From a checkpoint of a small transformer trained on Wikipedia: vocabulary 8192.
MLP neurons of a small language model. Each row is named by its layer, matrix (gate and up: input weights) and neuron, and shows model dimensions 0-191. Each number is 128 + 24 x the weight over its row's rms, rounded and kept within 0 to 255. Numbers have three digits each. A neuron's up and down rows have the sign that makes its largest values positive.
Before each neuron's rows, "fires after" lists the tokens most often just before its 100 highest values on Wikipedia text that the model never trained on. A number after a token or word is its count.

fires after: " " 50, "-" 15, " (" 5
L2.gate378:100126062159152136149113128114146046131113157116182108116146189152169169183142161156121172131104126113113139147109143094124111137104117128119176139168131118135103147127108157120074129083159134129111117165128101134185128102117184107111124157107113114163133140128079131132146115115100157123138112111154119134126122124152103153097150141093116117125121123154131109150100106154110124122138119135146114196128127164120150140111139166140132113148094124125105141132133135142137085148105139089143103151125120089111100127165140142124131137147083150143130127157143111107146168097126149126
L2.up378:149184155110128094148116125129179114120120116138092148163117113105141102115080104202141138116087126164126091146109165151121146096124131126122156131127097123162131092109101114116145135107108118134144110113135130130152117136152131186159144158122125130138125107108172092130114161099151170087108145112147108132074091112161078112136130119181144147120099138137093139120155120140097071154104125129133120115136160102151127118158111148105121134123128193169125158098120162147168153138114094114116114115130113146114140113145140146118126126194152133129129145111140143167139138159087150149

fires after: " " 76, " (" 22
L18.gate58:121123114155118126120078082143159146150149111068114100111130131180074136139133098164125108119107150128116148116154103130111104093161175154159134129142169114153154127116090124096157157103166130130107098102130118092147156153107130127135161136103155149132124105120158094131141146129155121155129141185121142120141114100123110094149145122179129148146115142105101117164119116144155104134151105154147086117133081119127144147169144122108149122130122132093157162159128114119134128121154173121131152139137089143159136147154121110174108089167147132081100123194104088119116118153160106114
L18.up58:074105139111131076148106130164098123135151118087085152103141114168121114149148155106108173137128136159106093119111089098089140116133101134108110149118076144131096134119125113136149131145122151135103158143149159140136156111131154162107121117119138135104129147151180089132152098141111156128126103124098168146193128093171128094143175116122167085113148106112076086116154103154110104156095127108122134158127165113131091172122130100106134072124114134118142146138158120087130130115114126122176106167113173134128109130108137155154089109125112140144101144114119129093128103137115128130

fires after: " " 32, "–" 21, "-" 19, "2" 7, "0" 6, " |" 4
L15.gate467:114118142140060105084132132107172169134128154125121180129114130107109138142130103103135133138134127106124181132119158078190147120093126097120071143129159123121115116145125102141143143085147117120145156128151108069116131126137077118123134148136089134122097134131115109094120177107145150118150128146111092135149135108100118129159116126141141166095161115124130138119117138092127141138130114112154146166109126122143112129123168103140154157097091132142202104095121145098106111139119204076151137134131144153086127111147129105113108152126148156126152089137119130110114098103112098091
L15.up467:167113124091082123133104135132177150141084112145116162119126127116105143146127117131140162128141103112130129110139134110131116102134109116173128162142157125160086120137144154154133138123086085079175143140117075147110154134149148119136146097083108100132114091118117083113136126156094153121105122142118098134163146138145149115114148128140091152086130126117151170079143134119123115145174120125149108151148099114130072078103138153117162107152094100156133129142111101112118072137126185167171112113135164155124102150133107109164128131164148135160084117147147170119120131133118144093

fires after: "." 39, " =" 33, "s" 4, ".\"" 4
L22.gate456:107118131108092126104110108169195163122126127114141132162117120106104151142141111130128129109098125150146112111138156100128136118117146116137164153113134175133154145093139103120121141137102109114131153131157058116161132177174126099127119175157131107158140116154099135134125159105131090121115103120095117162099173152139103125082139132156102129103079127186116125114178096145104158098104080137116169125135154071158069122135142163114125113142123098136104170150107157102166118144165137141128111106135123102127121145119136139145154134143132116138109100119137120136086103158159156154
L22.up456:136126125115122149120192122131093130149121108118119121095160143110128151109141107132106134132127102166174163154114113166124116131130168112092099138110119056166141113117121121108154147123174130119086148128130149130093143131138126116086183078147118130169123123118107101113133103093080148162132129082142139153141117110086103120104140085140162136077096129142151131107123158105111094172136156149120126128152097127176129100123100137110103172114113119102159145133137088140121101135123092108143146119132140096101141170167146129139169112131118141112125173096123132156086136137166152097

fires after: " " 72
L20.gate29:121121120111108088116135107130162145152118109101111143154130124163150116116099134115126098113131134131117201154187138120122128147124100109152152126099123162130148138141169178139148158142105166092083146128141132120076160125087127113105127121105127133147145104109149097110091087154134144132111139187102165129089139141165081114129151148115100155129071105070147152109150127128140096118117132173163133143121103104133148137169143109122127106110136158123110121102148185146148150139139118135136125122136106169150114143157139172108123148112156122107088113146110079076161114127128136108
L20.up29:142131130143153118138109117114128127139162150125165131086172120138124135125115213117111148159126154119162074136124114105132161124181109161119127162107116141182167154136090113121157122167125167106112124122126079190128141104126116095153116111126120117120151116135117087156092114138065172113107158117134123159132153105142138118126149123094125104154115146118108121151109110134159126103068131109095133116158119114101115177124103120124136094168147144069116144149135093124143103109129114132136148099134146131107101178093105121130159117117153105122151142109131099168135090112111135141

fires after: "9" 45, "8" 11, " O" 5
L15.gate507:132155106141137129102114102099095124117125127152139171127135142111165148079099168163127110123128170114124100140127092149155141127135172149147094086079127173082142140124092130101133158089109071166143151155100149089151103142146128151105132124176174147084174116144134106157115104139137184103154111139089112090129112141108129148132115126144149146133133125138126146118147109132123178126167133134107112116141160125139137139119139104104131140108094123151097149104117090170148103123113115101118137108154102110176137125168147149139142125126126112127122154106088115134106130179110147063
L15.up507:107129115157189118105181101120103113154156096132112146148117132113139139143155127162088120123135071101122111144132123118153161171126132153153117113105136121087148102100109126133116137136142106172159162152104137092168120119134177087089129115123126146167124147161089117118119142170171120123128159085120121151142126137143104121108151146125113134109089091101160124116106133102132151114124145135134096102140136166122125078121101149163103113134118136165140106103106104090177118105109142096121100123134114154071130163104116140124135143119129078144183098141079166150157092135113131126

fires after: "9" 26, "8" 18, "5" 12, "1" 10, "0" 6, "4" 5
L16.gate420:093133120183162129139172081133171101135122055080104094094113137158158149089129073097121100110114116133149130152142108100117144119130156145120169093133138117083110206079124119120105123147156122106123181133105130136148144154064141130138085135144139126090142115120103121104144126107155153123110106161139150128175122110117137081137101100162162114109128110108113102117122127117128136109153142142111103107094134153139117109142086134138108137123119110137137128130147154125093113145106127102130118099144098157138148154114118125115094177126121192123142116112151115130149122149138127146
L16.up420:150114163169128106125130118134127118136144095126052125122118068111140134094178114139101059121130133133100104165116118149147143140128149148129144119159116157123164167130083123123125112144102094154099082138141130106123159147091096146141106123122127158155138160109090130124174123130148158138063076159107123106181132157127109143130080104152119151140120112136110081093126126104146147152105141129115110152131104121137065130154129103138129153161127137101094108133143127129134130141165129166163121108119124140128132120092201170119122127124128160134122118141139141150157108128127100146

fires after: "." 56
L12.gate232:082133163146155163095146084172157145136098103120090151156190103128094130163189145135127110122100130138153163144122145136127091144128175086154133153108103099156116118145151090083097155135115138144154145124131126143179122155165120102103137125138187122136157102116134100096125150133113141123160165108150100126138144097122099115138150128127148127111156144104189122118187129158110137146117109125124125126156127133140134124125131120194115132126126106110137113146185144132155099139096089088109158120094107132151098165130128108138161130122127150141143140111122102112138120117171154126
L12.up232:111170199131133145099126109125159128145107105103122133093159159142095097146146135151129099126184160130118159181131152175098150122154133117100109166124111125099137131131159123074069134110141166123110145115124135144135114114168120106116179116099140103141123109132107149079099169124125154118150151161136124134165138141118154152118146133130206107103142141151159128146155103172079146095143125096109140118127142134101145138133115124155134111090117155121138117129131144119138125140142107121100150129155082144126107135112158090139146150153098111139119141096108150138122096139163116194

fires after: " " 58, "-" 12, " (" 11, " Pro" 5
L2.gate504:121090136100159123141163121122108077140134152132144131131108130109163151147178144136102144111112114204124090114114168106134093116133143133122149178129163110077113113070164159096107112156137118139128121164141117098158108117091152106108129138149127153139122124111129172165143095109096159106131131125152147154117144132128136161121138144144146162105110126146111162111133134180114116128177125138146117128162148113150075143140161138137113058148106105117111130138135130179095136132114120171110148130087145163116133121151146163180089144149089138119169155133133112141137138095124129139
L2.up504:091105120143132135122126103135095139108124121140102180146146154095090122174108142134140167105103111130168096088134119090122080125109132147150150123148144137148069094118152141134132148136076134158159106165157133112122135147124103134091141152081167156131110116131161121152160128123173132135134123105156173122073112135162139100175123099131126114148136128160107074126128107137140146112139114085093122139111156117126129098121138147077120131105152144112133131127139110119117122176113107145135128155163190115148077121131149083139122106131171108067156133161147153146155129119124140109

fires after: " " 51, "N" 16, " V" 6, " (" 6
L3.gate482:107094126109135145131170156131082093105131148136095125167104126137123123133108114098146140106110126170121154158136105147098179129128089129144150151122164101154097114085088140118114131174125146156154164161116140111118114133107129144089137125149135148112135114086148132136153120131128189131118142155156112119111085122132130110114078135115148123161126160139100145121141131147121107106157141117094160120134108117079141144103192152156139079134110134146102145154123128066127145154084091109147102119096093108111088121138144157151118107142113144163152133166100158119116130205119119143
L3.up482:147130130118140104128142133164144141164105162136097146178145098138115133141135116098138118138156167122147191137103118101113137167140107124087109131143135100142131110095080086143090094161113153124140126164157140144184138158111085142116122121128100136147148079132143118135125150117122101101081127129146101105094136134154133096163128129135092126139111203099142204118144088140083072124137106131121136090117134111117138117148141161121135107144132108116132144134144164126108120135108107128097123130114146105124117101114102089117150134131080137177150130092081095145156097105120109117

fires after: "0" 37, "1" 24, " " 7, "," 4, "AA" 4, "fa" 4
L18.gate368:169164130159135142121181110084113137164153123134120116124106089164100139138149075143129138099139143133112126104134203130092151126139114138137130150138113149136142170071134107126159161105150136120109141157125111139127142120114178109161132089120151117140126120106128122110137147101151094134146162148131122111093140135112158131132118107135171141093160137141162129203089106162094113133148128114169123097149141112155133109115123138068112139142158160146103141093165123158127158103153127100114152134116087117154104135112099131079119140155128138104090123184100111165133114112100139113
L18.up368:135156141130105124148144122144105130131151111119103103089146132106139123107140101116152080151109101136104108101150161167130148138106108079108125160141076105142127131140078117152170152146138158102114132092119112124151153121092110114152103166098168101162118143126146087117139132133129120083093117139129118080149105087134162079143106125120151158061108155083121129129110108163131099156130121144169154147124130196147111121167145150122116137107134114111150100130126104136164138108141158120171141128140164140150074139180156102122103086124159160124141116113128134125125167109140108126

fires after: "9" 63, " " 11, "8" 7, " Con" 5
L3.gate521:123112109137127102152118107131132113117168098098106094117153125126150159126126144152120126127113127133116135202129136118123170165131116121170172096172130099081127117134068080119135138137074092087103096169123150118145174123149128107140123138124129148143149091152136142094114161110159167160104131130134094123144097118117126111128093160118148119117144133136133152126136116096088138081170176142115140157089121114124094147109134137141143101127123099143131096121133108119146155119135142134127168085131114117146150113117122146106160186108132127117160126188111076098101158122132083091
L3.up521:130093110170180123126114101154093083118137098116156129159145125090136117144136135123160112079088095158105118124115146107096123134132127142142123137134109107133124095096144102155089106172088076139149139117112123122168164141133130133157115117152089150127104117119116136079158132117123143097073155108108129144164097148104153155098129151148136102125091097134109144112098141138100190075075130112086070118136121122108140129090117125144131144130120126133101145075103125109119131108111095127124164055091118117150134137129142099113166163098142139105144147117130139131129140141131131126

fires after: " " 33, " |" 32, "|" 17, "1" 5, "3" 4
L10.gate176:140106139089170151154148085117154132092155133105109166129099094117163179144144141109113113116107142178133123139113097099112139104110144151123135125139126163132107115166117106146116128115126156126122168150097120095121159154122178101160084132151140111160104146129129106128109113129141105142128149141150101098181140130130128126149116153150163147184110185101144151136093142127147111118142143121108150146107138130095147127149078134151151117141127129163154100141150153139154141180176093101143205138126097147145114102116121098124126140134088119149110150141143105150107180143116143077
L10.up176:138126085087111188122157128122151131085119155126102124111114098123121144133163127147169121133117167138084139131146125137101072110118110134075101127141150145120169135127132109118122151120168086120132150106164106092127142103102141162125137133144104101128093137084157096129126150119095125118107131122134128128128132154127124106151104120136086137117121133147165106113123108140125198143098140124155146178111156108096137122146112167111129132134077152115120141085167183186121146116134101131146117146183098124115111083133101157126090146135122139144146116125136121141155059093167153135

fires after: "0" 21, "1" 12, "|" 11, "2" 10, "7" 8, "5" 6
L11.gate410:174116138101135122170109115129134091134091102142052120099153144087133137118126140150155082148162109162118103181173169094130140104124117123135143128109157110125132090138160101094174115137145119161152137114122147145133140142149151146151129122130122118093156167132110137123090127117132141077140128134113133128142147123159115160127111128138172110160148173115144169130076111133160108129103152114132099110095172140119143123169120127137115102153148107114128108080148159124144140166126122146092162127142091129104111108119071116130122146104096081079111094109110082112125115141144143106
L11.up410:125087097089136136144137155156160109143074125155145087108124160146132135114159148097097112130127146145097122175160151138105126119116166103082108132144166120132124112159119106098156113133129072138091139107119097127148135123129164101098141128103147115130110156106151117114147133116167157127112142104130109155188109104150131134126171130157136077118153106094143171128086136121118124144146139085165107095117146129116139101170146114141120108126164105129130120131178159080098090146152091143138114105150148139126096121136150105150149127149120150106087150088062156095133132118149128100

fires after: " the" 36, " The" 15, " " 12
L12.gate248:109119170135144137103172141141112125121167162099121098195166061151149144132132144149126115151108135133137132147134077136146103107125140114119145173088152114109080151129111128112071116153125155130154143130141096153130123106139152119155093093151073124087119089143144128117083133102111154133178114105148117145134086138136135167171129091121126159128109132119121081092122120157151109142145119145128123135125159105100169128111124119103136150139096166175093144136157119139118113099146164164121115111116141154105135130132166115128143128152186129087102137134157131094117093152129118138
L12.up248:143107167080111088138155108127137130137120135116102145156124089193095155159148171162178123153165144119147133151122124106140150125150110133128148138129138144137152133156173126166137123115082107169146127076181102137143130129125112153092139113128127128118107059168125096103109128156087117107147119112155163145131130136110127086121129103090081166146117136114156114080124102155098131113147129122166113122131126132125135127145186149126141155136145141114124091145093141120122092146085135145118143145120120150108148109129125086117144128124140123061077132133118148126076140132090108147

fires after: " " 45, ";" 8, " (" 5, "-" 4
L4.gate382:123107152116113084168140135197146160124104093154161128135112129081149161161134119134096129127127144144112156124131116136162107143119156106146135141112166122152120168111124099138148102159124134174117145133135126165121150097116167101156116162132135138093135120119163106157154149157117161155127111123115126124108154134143144122138160108103150163128100144118127142133098147104081160118180172159129080104178137129121109164126134159122116126119137140110106128141178139142186131125140157170128155092105161138088087147133097133136121133121107115118152176121090123145148202149097130102
L4.up382:162135107158131130086158133111128131124140107129148108103147165149109119122162106100124099177117140099129126110149137139121158152077141120121088121096152115173123135142132171119154115171127145116100119185154148125102091094129116125167119129105091146151110131111133100099124118148091133142116139120131128146090118181171084112135114106136172099140117098081122088123107098125158154144119093118124090126129141148122115130126179125137144166139128132116113078153188096089102126143149115156110130079133134137128096172180132139122138102130125118136173165168146152125165134115141148090

fires after: " " 83, " (" 12
L18.gate80:151104103122125112150111149149141133116096113107105134094124130140163123134137118112116101140141122160107139164148144169117156141143135119133147091060147171086134155093140152123153139171138119139125091146096106073107151114137159114119147172152131148115113130131147104149173074139089149130164182144100171142163150098131108112111132137092152138166135096163114172122139078146122123129113142186144100102142135096163108113167144101100150127111143135134140149117103158109093141081153138074163128136148110119151152139116112141121169147111128138128108127146160106159097144137120155120
L18.up80:141104148163137119129107109108136097120130100097119168111134142153135089075108142168133118062107126147139109151112127126104135135097146131135118158122102125112076128110154114131187151095167137113136149162158110118134176137167131102085110131140162134137123130128130154105173152143157162151135155146121161105162132152116106122164145167113152089110147113111119105082136104157147117164183101099139116135152131115106151120123115083120148102130090141142164123097152129171140141125118127099142143100134115101136114101170086125118123139146167105136081124168127107104149094079097105143

fires after: " " 59, "-" 11, " (" 8, " the" 4
L2.gate285:087157141096125128160142137124116108131127102149163138134129190110129121140171154139154147118110086133115147163116158093102134128117138115075146126155146070103087109121155152138167128138114130121165119148114130100147121130141146088123160134063137118150113158081073141160098096103153197138097104117126109133121094086149124107137108108149101137125146118125134102108114079115102147101152093126149117155115156134138126129103096098122130105145121188113088150111129152144116122153112136101105111146150130108110123163117132131151134123121174093156102158129140143071095137108134159128
L2.up285:125124123129140136100141166119145112167113134114143135090120105058121145161120115126113160125153131151126112101150097133093127161118107123141098112138124132117120142116155112099154138132128101125105113074088169092120173116121119127087151116103132141138093143138094129095155106054141191104119134148119180130123127114157120121117157098126112128156113108136134106103133125116167128114107073120141114145108118138138096129111103140143126170071140120108111099147128102178103101118178112141081113126177176184102128148087123129127122087105132121106126102135134122137155090119085131128

fires after: " " 49, "9" 11, "-" 4, " the" 4
L22.gate263:139108137140108100073195069102146093095142104199123101085122106155157131145128139169121109126072183101144084109098145098146102139155134098165150141127087132130122144111118086128123151109116171149146144127145149150136086095129165135071160124124155127101148090121108140065148138123120160142130144126131084143121142120139122129144123126118093151167114135132124094119146142133114110147166141135112120097114120110110109162129155128147152122132128146164173148139144144132136126132113118146128146121095134152117087142094134157115139115157122122122149099132099084159086127157122114137
L22.up263:139083123177112146103121110163116091153127108134135128119099163107144173107122137150144139139099126138182120133163185125136115150138157125134102147115070113106135136154105106178100136131113163204126104105110123125128122142157129174129122115137148157131172132125107118119172116115100138064092125130069137137144105103119125126101131156108103126126115144089147108115125135146139122112175135144105147130152164135090117129143113148129171136164125133073111126109133115089143165143135145085133141086079101155098086111172143145141108155150128113152133077131126122137113138126120124143

fires after: "1" 46, "2" 34, " " 5
L13.gate347:166157129138136133095115075139116128171101120140136131103093141113128110113102126108126143146157123102114133118182102157104148092166122123138111130126142125133130100136103152117080117135143110111126134163133140094120135088139096146101143121175139120176126145116127130151124112128097165106108134141068123102163090149125124132119139159116105114115143130119123120145088139112141088126127106114111132077068151124152134167130124154116198134059111149102134149141134121179167124149108140115120168164150110151120135075172110178155117112152144123117170113127092100104113179106133115139
L13.up347:142148128145118171147148117167132132140112184157104133178118132108118135113177122088142090148141131139155107165117095109096151107175143139167097138121141173150155101172154113110096096108151084125138110137136104135132135114158108078133124120156161151138123138079116148134145086118112131109104107134135075148126132117113116171124137133115105158110134123134156143106121133111121127144113110109132075107121117146126134169153144115132109158140093147095114183117117121120109164143139107111151154153091168090187131098150109176146141136151138155118167143094156139088089120153133100148

fires after: " " 83, " (" 15
L19.gate154:144102108125112087106133117116151146159167141161089127126098119108071109119139122122108165074142174093109106117113126127143122128176085107135119148124143122108095129066124101074149145147092081145102142119088156140122168152162159161138080131106137130144117093102152132081103094093137105128144142133148127118152102110107144110105140097161109146147118079113116086103136082144139135139151116114091101124142157141149124140093116112115164111122126114106113103079090138126146094129156152119159130146102150104142162114173099118168090130111147124126109112136101121127156121122136111131
L19.up154:138154124140140101135099119097136138118113123106105122100126138133123130158129111088118137147099157132115109106129114139152147117161133125146114081134149139116131121097119135115112135113125112128089137156134153055125159123114093140131114112112150147136122114149164121105153135149143178116142168165101128125157120131099070129155127120172143087167154106151166136111086109136128128138127124170107109155132134158162120079139137134116227106165091138148156130171146113102123138157136178112129095124168147162119119093153112135186099106180165182124124130127124110093129135146154129140

fires after: "9" 23, "0" 18, " " 17, "|" 17, "1" 8, " |" 5
L13.gate295:137193129128135083103141119152134107097086130144114121111117127187110128135113100122104158113174122117086130083140130106124135108151123130162160158124159116136121129124091096096070130169115157076113137124135108125113133123168151116098122169177104128115116154106126075123092114158103121106132094150103133109116169138101108135121171129107105134092133129099146132123107120071125099138116153105122084130133160152119139174086094116153120142089098119149173128164122152137132142151145135135157145126131108105115115097065080137123120093145134122130162129095129155119112113097117113119
L13.up295:139144127124169137109191109102145093118126127121161118143128126157100073140113079121100131134150147093134121128135095090114162154130138150172142139138131116136120116148146114112148172161110125092126140134153111151120116149119100122148095134154092151128107139126105092097056119120079127105133138143098126153116168131115104138140108131123171088086095130140161135124115125095103141154100140141081114084121134133150070185123104147159136147156136126112156159164143102156101135126134144146140116119103117133128100075152094139151116091152157121103101096123178117080151128117131125161

fires after: "==" 26, "\n" 25, "===" 5
L14.gate176:146093155071123108100123143143109149094140120109163161086147129118141144101121153088125129144138176124106154122147107123146112132146134139129128156180058129171112146124114134157081131134153114136159057145145149123140132102140118150101136173108107146110113131146089120129154118165138157117105149157150150134132128123120155122158098128144178093144097102120130139088130135093107148114131149149129156110114129170081126145151141136131160147138135109150129098127107119112119098093110151093162161114176155118102129120195130132168155134132148142143117142062176150123127146126144131159
L14.up176:129113142109135154129113108150131128143111115083180157143169103107145113154097134147140139105169144102160142165127143124153084117148131084099092130162116077150108120123106136096147162107140130157135121150150131101104120141141147079112109105098090089108142112115124118149119177143138155070118091169111128131157101185131167131161076125134180154154113135129128163140138121122124107156105135100147148125108143107085111153124135102107163165158157109154136118116136122125105131126127154098133127120119132093086123114140106108163057089141125114107165105139130115147124139144091134160

fires after: "0" 24, "9" 17, " medal" 7, "." 6, " (" 4, " " 4
L12.gate215:136127112105154114131111088124136146131104117135159095148139140105141105135159110126137158155143166108152081134186171131151127120130145111089112130085152110123108110147153111141140109138162128112100094126141121105066132192122083162130155173125153125122143135149117108148086140132136159130134143136151110162131107139135133136140149146148133146196170134085141122139150135130133122119094170096190152106112190131132100127132119132150108142110114147152119155093115119135140145128133153167127118126154136094158135104102122121104055148178111134155147185157140129157156160130124135112
L12.up215:170141157114131184115147141083090115123119110138153123107148098134101186100112153148151134112088168120087099133120143113090113116071154094085136104108110136102079134107122143107122106175121125117125150129142112126107135153118133152164135122151110132116166121112158124141113128116097165145140098143132111154137110101086127128145150104142109104119140140131134092129131100125105146104158133080165116125084171161118150139073149132134159113089086095152132132130152105175096126129161112122108099127117116152148101125115073129089096132147109110136077105105138127127148173114122095104

fires after: " " 35, " bi" 7, "-" 7, " de" 4, "i" 4
L2.gate247:085134125135144106094133163182122077159115155125144140148136119094096144183135148139139108089168110125116123151156157078130153081151153151105149117113144124129150157092126127123119134136114125145121095161150116144157139103136150113135139125156137204157130145058120098132122127076098128154109152165134138110113136139116138130127090142075145160090102118125142167080140149136089121085129160116149089135126125108065098109117145122083098105108141154111140141146137124122111124184103131105123114130128104126107148129127126119132105135138134129148154119168143144144137106124112154078
L2.up247:124082129123117135174165145160137074145154122117164139155170090092119151151117096151128116139171151145132121172137125158131087127141156097076118098092117088177129161124113104131115093134074155094160113121111143132113162117108087115126110122113176109178104135144096096130125142097117101127135088140176148144104100145170104119114099099121129120113131110117137146082116134113100120154085117148093091091117161097161101147119146141135135112127134132127144147113100145110134077133111142105137151133138105146132116101128156133144162125143133166128132097129158152120117129100080144101

fires after: " " 62, " a" 5
L15.gate117:166112138124158087113161135168070119089121136139097127171159087096114139121152090189138090132129135170114107131106123144148147130148127118139109105135163109103121117131084129134110119152140107116103117164061137131136078100101151154096160111129108207109137109131104152104103135129108141120158143142144121143125135097151139126093167138128147151155103068120106130120135134122086127141145108121151113115126107122173149111091155109129102123132112125168166147129134103115121105155128105130141108139149084131071117136158088147122136104089090131133116126120101117120131099167110151100
L15.up117:118059168157124099128119136137130183122126132117136167141112097157127141120152115154086133104116175137107158137146118134096156164109104148104145117120135178172116154144115137138108165127128165140087127164148108113145175147100141091087110165123124141157116146133102124155152094156114117123112075161170121147068150117155116133131111127116095145143091129094135090140140100099120144154159144109092111156154103129134129142135167135139121133111110119120140129093161112124094137124155156139150146159126151116101102109177088148146109145124090127147081137137107149123161164149138098097

fires after: "." 39, "0" 27, "9" 9
L10.gate318:155128175185131122110130128126152087085123105149170168130141133185101114124115125133179120142115130158122157111130108157142132137117111142172115133162102145123109129152124142109081109092068098104119137144128155165148121150130119116084135115126099140132100111119153154112106177118125159084138108086151137172114151098113137117163130097114159126168129132155133112142189118107115080104162158123149098168088159125077139148106151121118128098117127128097138155124138144162120133122129166101122149117165111148096132095140111136095117127144137142132147152100149085152150099131094133149
L10.up318:090127138160121132121180117100121104098125097115114139155142122142120148129157152144146116103103166131132176135138126126115128176122110118070121112207148158141152112141114116098129106127126127168099111110156155120125128134164111154127107093139105137121105110147131155131163128085096089131086104126190126095159131147087087123125144119173127135132167146092184114139091156134136128127096120131112139096143107100128105151082104129172084136149096146130106097152132126139145155116112162155098166138132098128172160146105127123124105160129122113087153114155109155113137154136127114089

fires after: "0" 58, "1" 23, "9" 11, "2" 4
L16.gate523:133118103140129092137129156150117104154086096097119134142132188116144130117141128110117129188125133120147116140114132137130143128153136138114107106122152128136126161154120179172102151141170114116134118168115124157117081133118148100110109165111133107143106133138104131111146121136107150121116093125082132142125141106102065127137123147127149200113175133155113141168079122140132112159078136158093123133120120162126137144155121162169119114110118121095107173100125135096153149124142076140101139112097133134105124092187087113186120126121152133069150111136141072120155130140109144119
L16.up523:095095119162119133129134135139160120141132114190106113147154115165106126087132133107121147101121107151171121143130098130093141149148077117104126105115153160139128106144086147131124148186107088165108140125126131120155163100144112122128161143172138182150130131136102155101133076143083121098115169142153088120117133112129125132130133145131085103122136112132145117120145134114132156167144164145099112147139136130105106112084169139123138121141099110113125110133097112085120128137174119131181144092152092106156134076103129095117151135124179188115156125108158128130118154172095102154

fires after: "." 63, " =" 17, ".\"" 4
L12.gate477:131153143105122140129145125141142114103099132149131106125170127171142110139152124113151131122065119130135150110116131107181129125117144101127162187097127118128150148147121122147126100097137104144086134142121104085095115156172122118102116114127133180130113113150117173065115133159121136127106178101136110145100100117176156118096146160098146140138105132148185103115175112113065156131069106109114115168124105112157122098149104167126120104117105122120122121148143097122120113114117150161133103117164127104113080101122129147130130127177110134135093129145171111106122163081119158134
L12.up477:102147142179099159110114111139123121131105096133148116101133097135140180139137122131110103079124127094130122155149096148121135128116175110120157134094130144118135124109133093130174134139155158165133134110167145118157114133149123120112093064127144129111143125104133107085115111108098134164125138114129173126224111114126101181140171096106119117117129163112156084157146126098137098151144082141128154118126167122115135099168091127138107132101074140159121104158122135131104108120141143113136130122105106112104134147084075158110130151133113132123107163116112131085123165105157117159

fires after: "." 63, " =" 16, ".\"" 7, ")." 5
L11.gate452:137139138109092091091163066174126102133120131134148134147172124122134127099113139145124129130090109189107086179136145165153108173146117148103162162154107135087110149156141126129149139093107120109085157147072108137167105124135147134123116187111115132124128108124131121109154120113138097140096094099147123145102121117127137122091134141104149130114102138146135111103146099093109122167129139103123101156122118165122141090117127135136109110122124104129167166161145183104132152078117130156132098140142121126116119140181145133156158073148068116127127125138142076167115120133138121123
L11.up452:145112130144085117140145067155082099151103116106132128132152130098114160119128131103130120127141184181126101171131115133159157069137129102097125133135116077114093136122111124111174132116177111120111107141145136138118086147167104139093129140119180117127163119098136146132138162131121103133118140107137149138121141058170128118080107095138143103089120146179103169150117107123164098097149151139146141097127114131116148162089116124136116132147111153125144165141111137146101127133119139147146084161159156149098133172109136099174106119116117157141108101115144117129120128150135166096

fires after: "9" 25, "==" 14, "0" 13, "2" 12, "1" 6, "s" 5
L11.gate55:139092156118135080122147128128136139156157128135115119119159135105170138101128127169119094127133153128129112099131095124126107107135167141102141129143122114111143131106104130126145121216141123125136075125099132169150129163103117130146134132102151142086076123091101076128155135127111140106125135129128169124117159091132124113121132135130141102121122135113166137131143149109096132090150184141141183133140146118164124130169159116095116127129090132157123102111122105133111118144145164151145144159157105119128077122140145143133115137154082153066100103113098136121128091134176138219
L11.up55:140080109160105124150137131123151146129120078128122111146141120143141135108146118103152106188142093125143096156141117126187132120170130172112115081113145142163080120100136150114111143116125159169189147109119138160142147155118123087091142137091110150112141108097114134123167132109162129109184136122102105144111145110152159146145144098095113152111137123112141153141147127103105133111088141112128141160106107133123142129158164145128146123117154179129114138078096094148126141117170155147113081118126091113121112123103144104140111122135150143123170133131104107169046146104095147124

fires after: " " 44, " in" 6
L18.gate433:139115151139134090142103134105141096112155162089079110158146122129119107149084110113148129109128164115108116062158102105156151078106142138125130147083116122148110163099111157118157149128144122081108126126110127109156132118164154085140120120127109130123151141108162102084086137104144141149193172108152133146117129108161135145094102145113124147094082085094161121140150109126141154106157112120080135128092116145187137125133161118120141168122111140128158140167106128114134077150146154136122103144162124133085166141146144139124108143130134130131088145157116121097127108139158091141
L18.up433:134113130123131100122111075128141164098160132108114172140111118157096154142145116108135114117095145126123122144182168104119152130141084122149104122094164157178120173128151143151149162131097112114160122157157142125181158136104188111153186146134105102146123104143111145077142141123122143121150102138139144118115116154165133113130138133141112158135148138107109104068156101121132136105129089137173083104136120077124165134124156123129117131091118112157164123147092144088112084123126150139122103117107166159155152157123094110174111129115076128135123124132125161132143143103107154138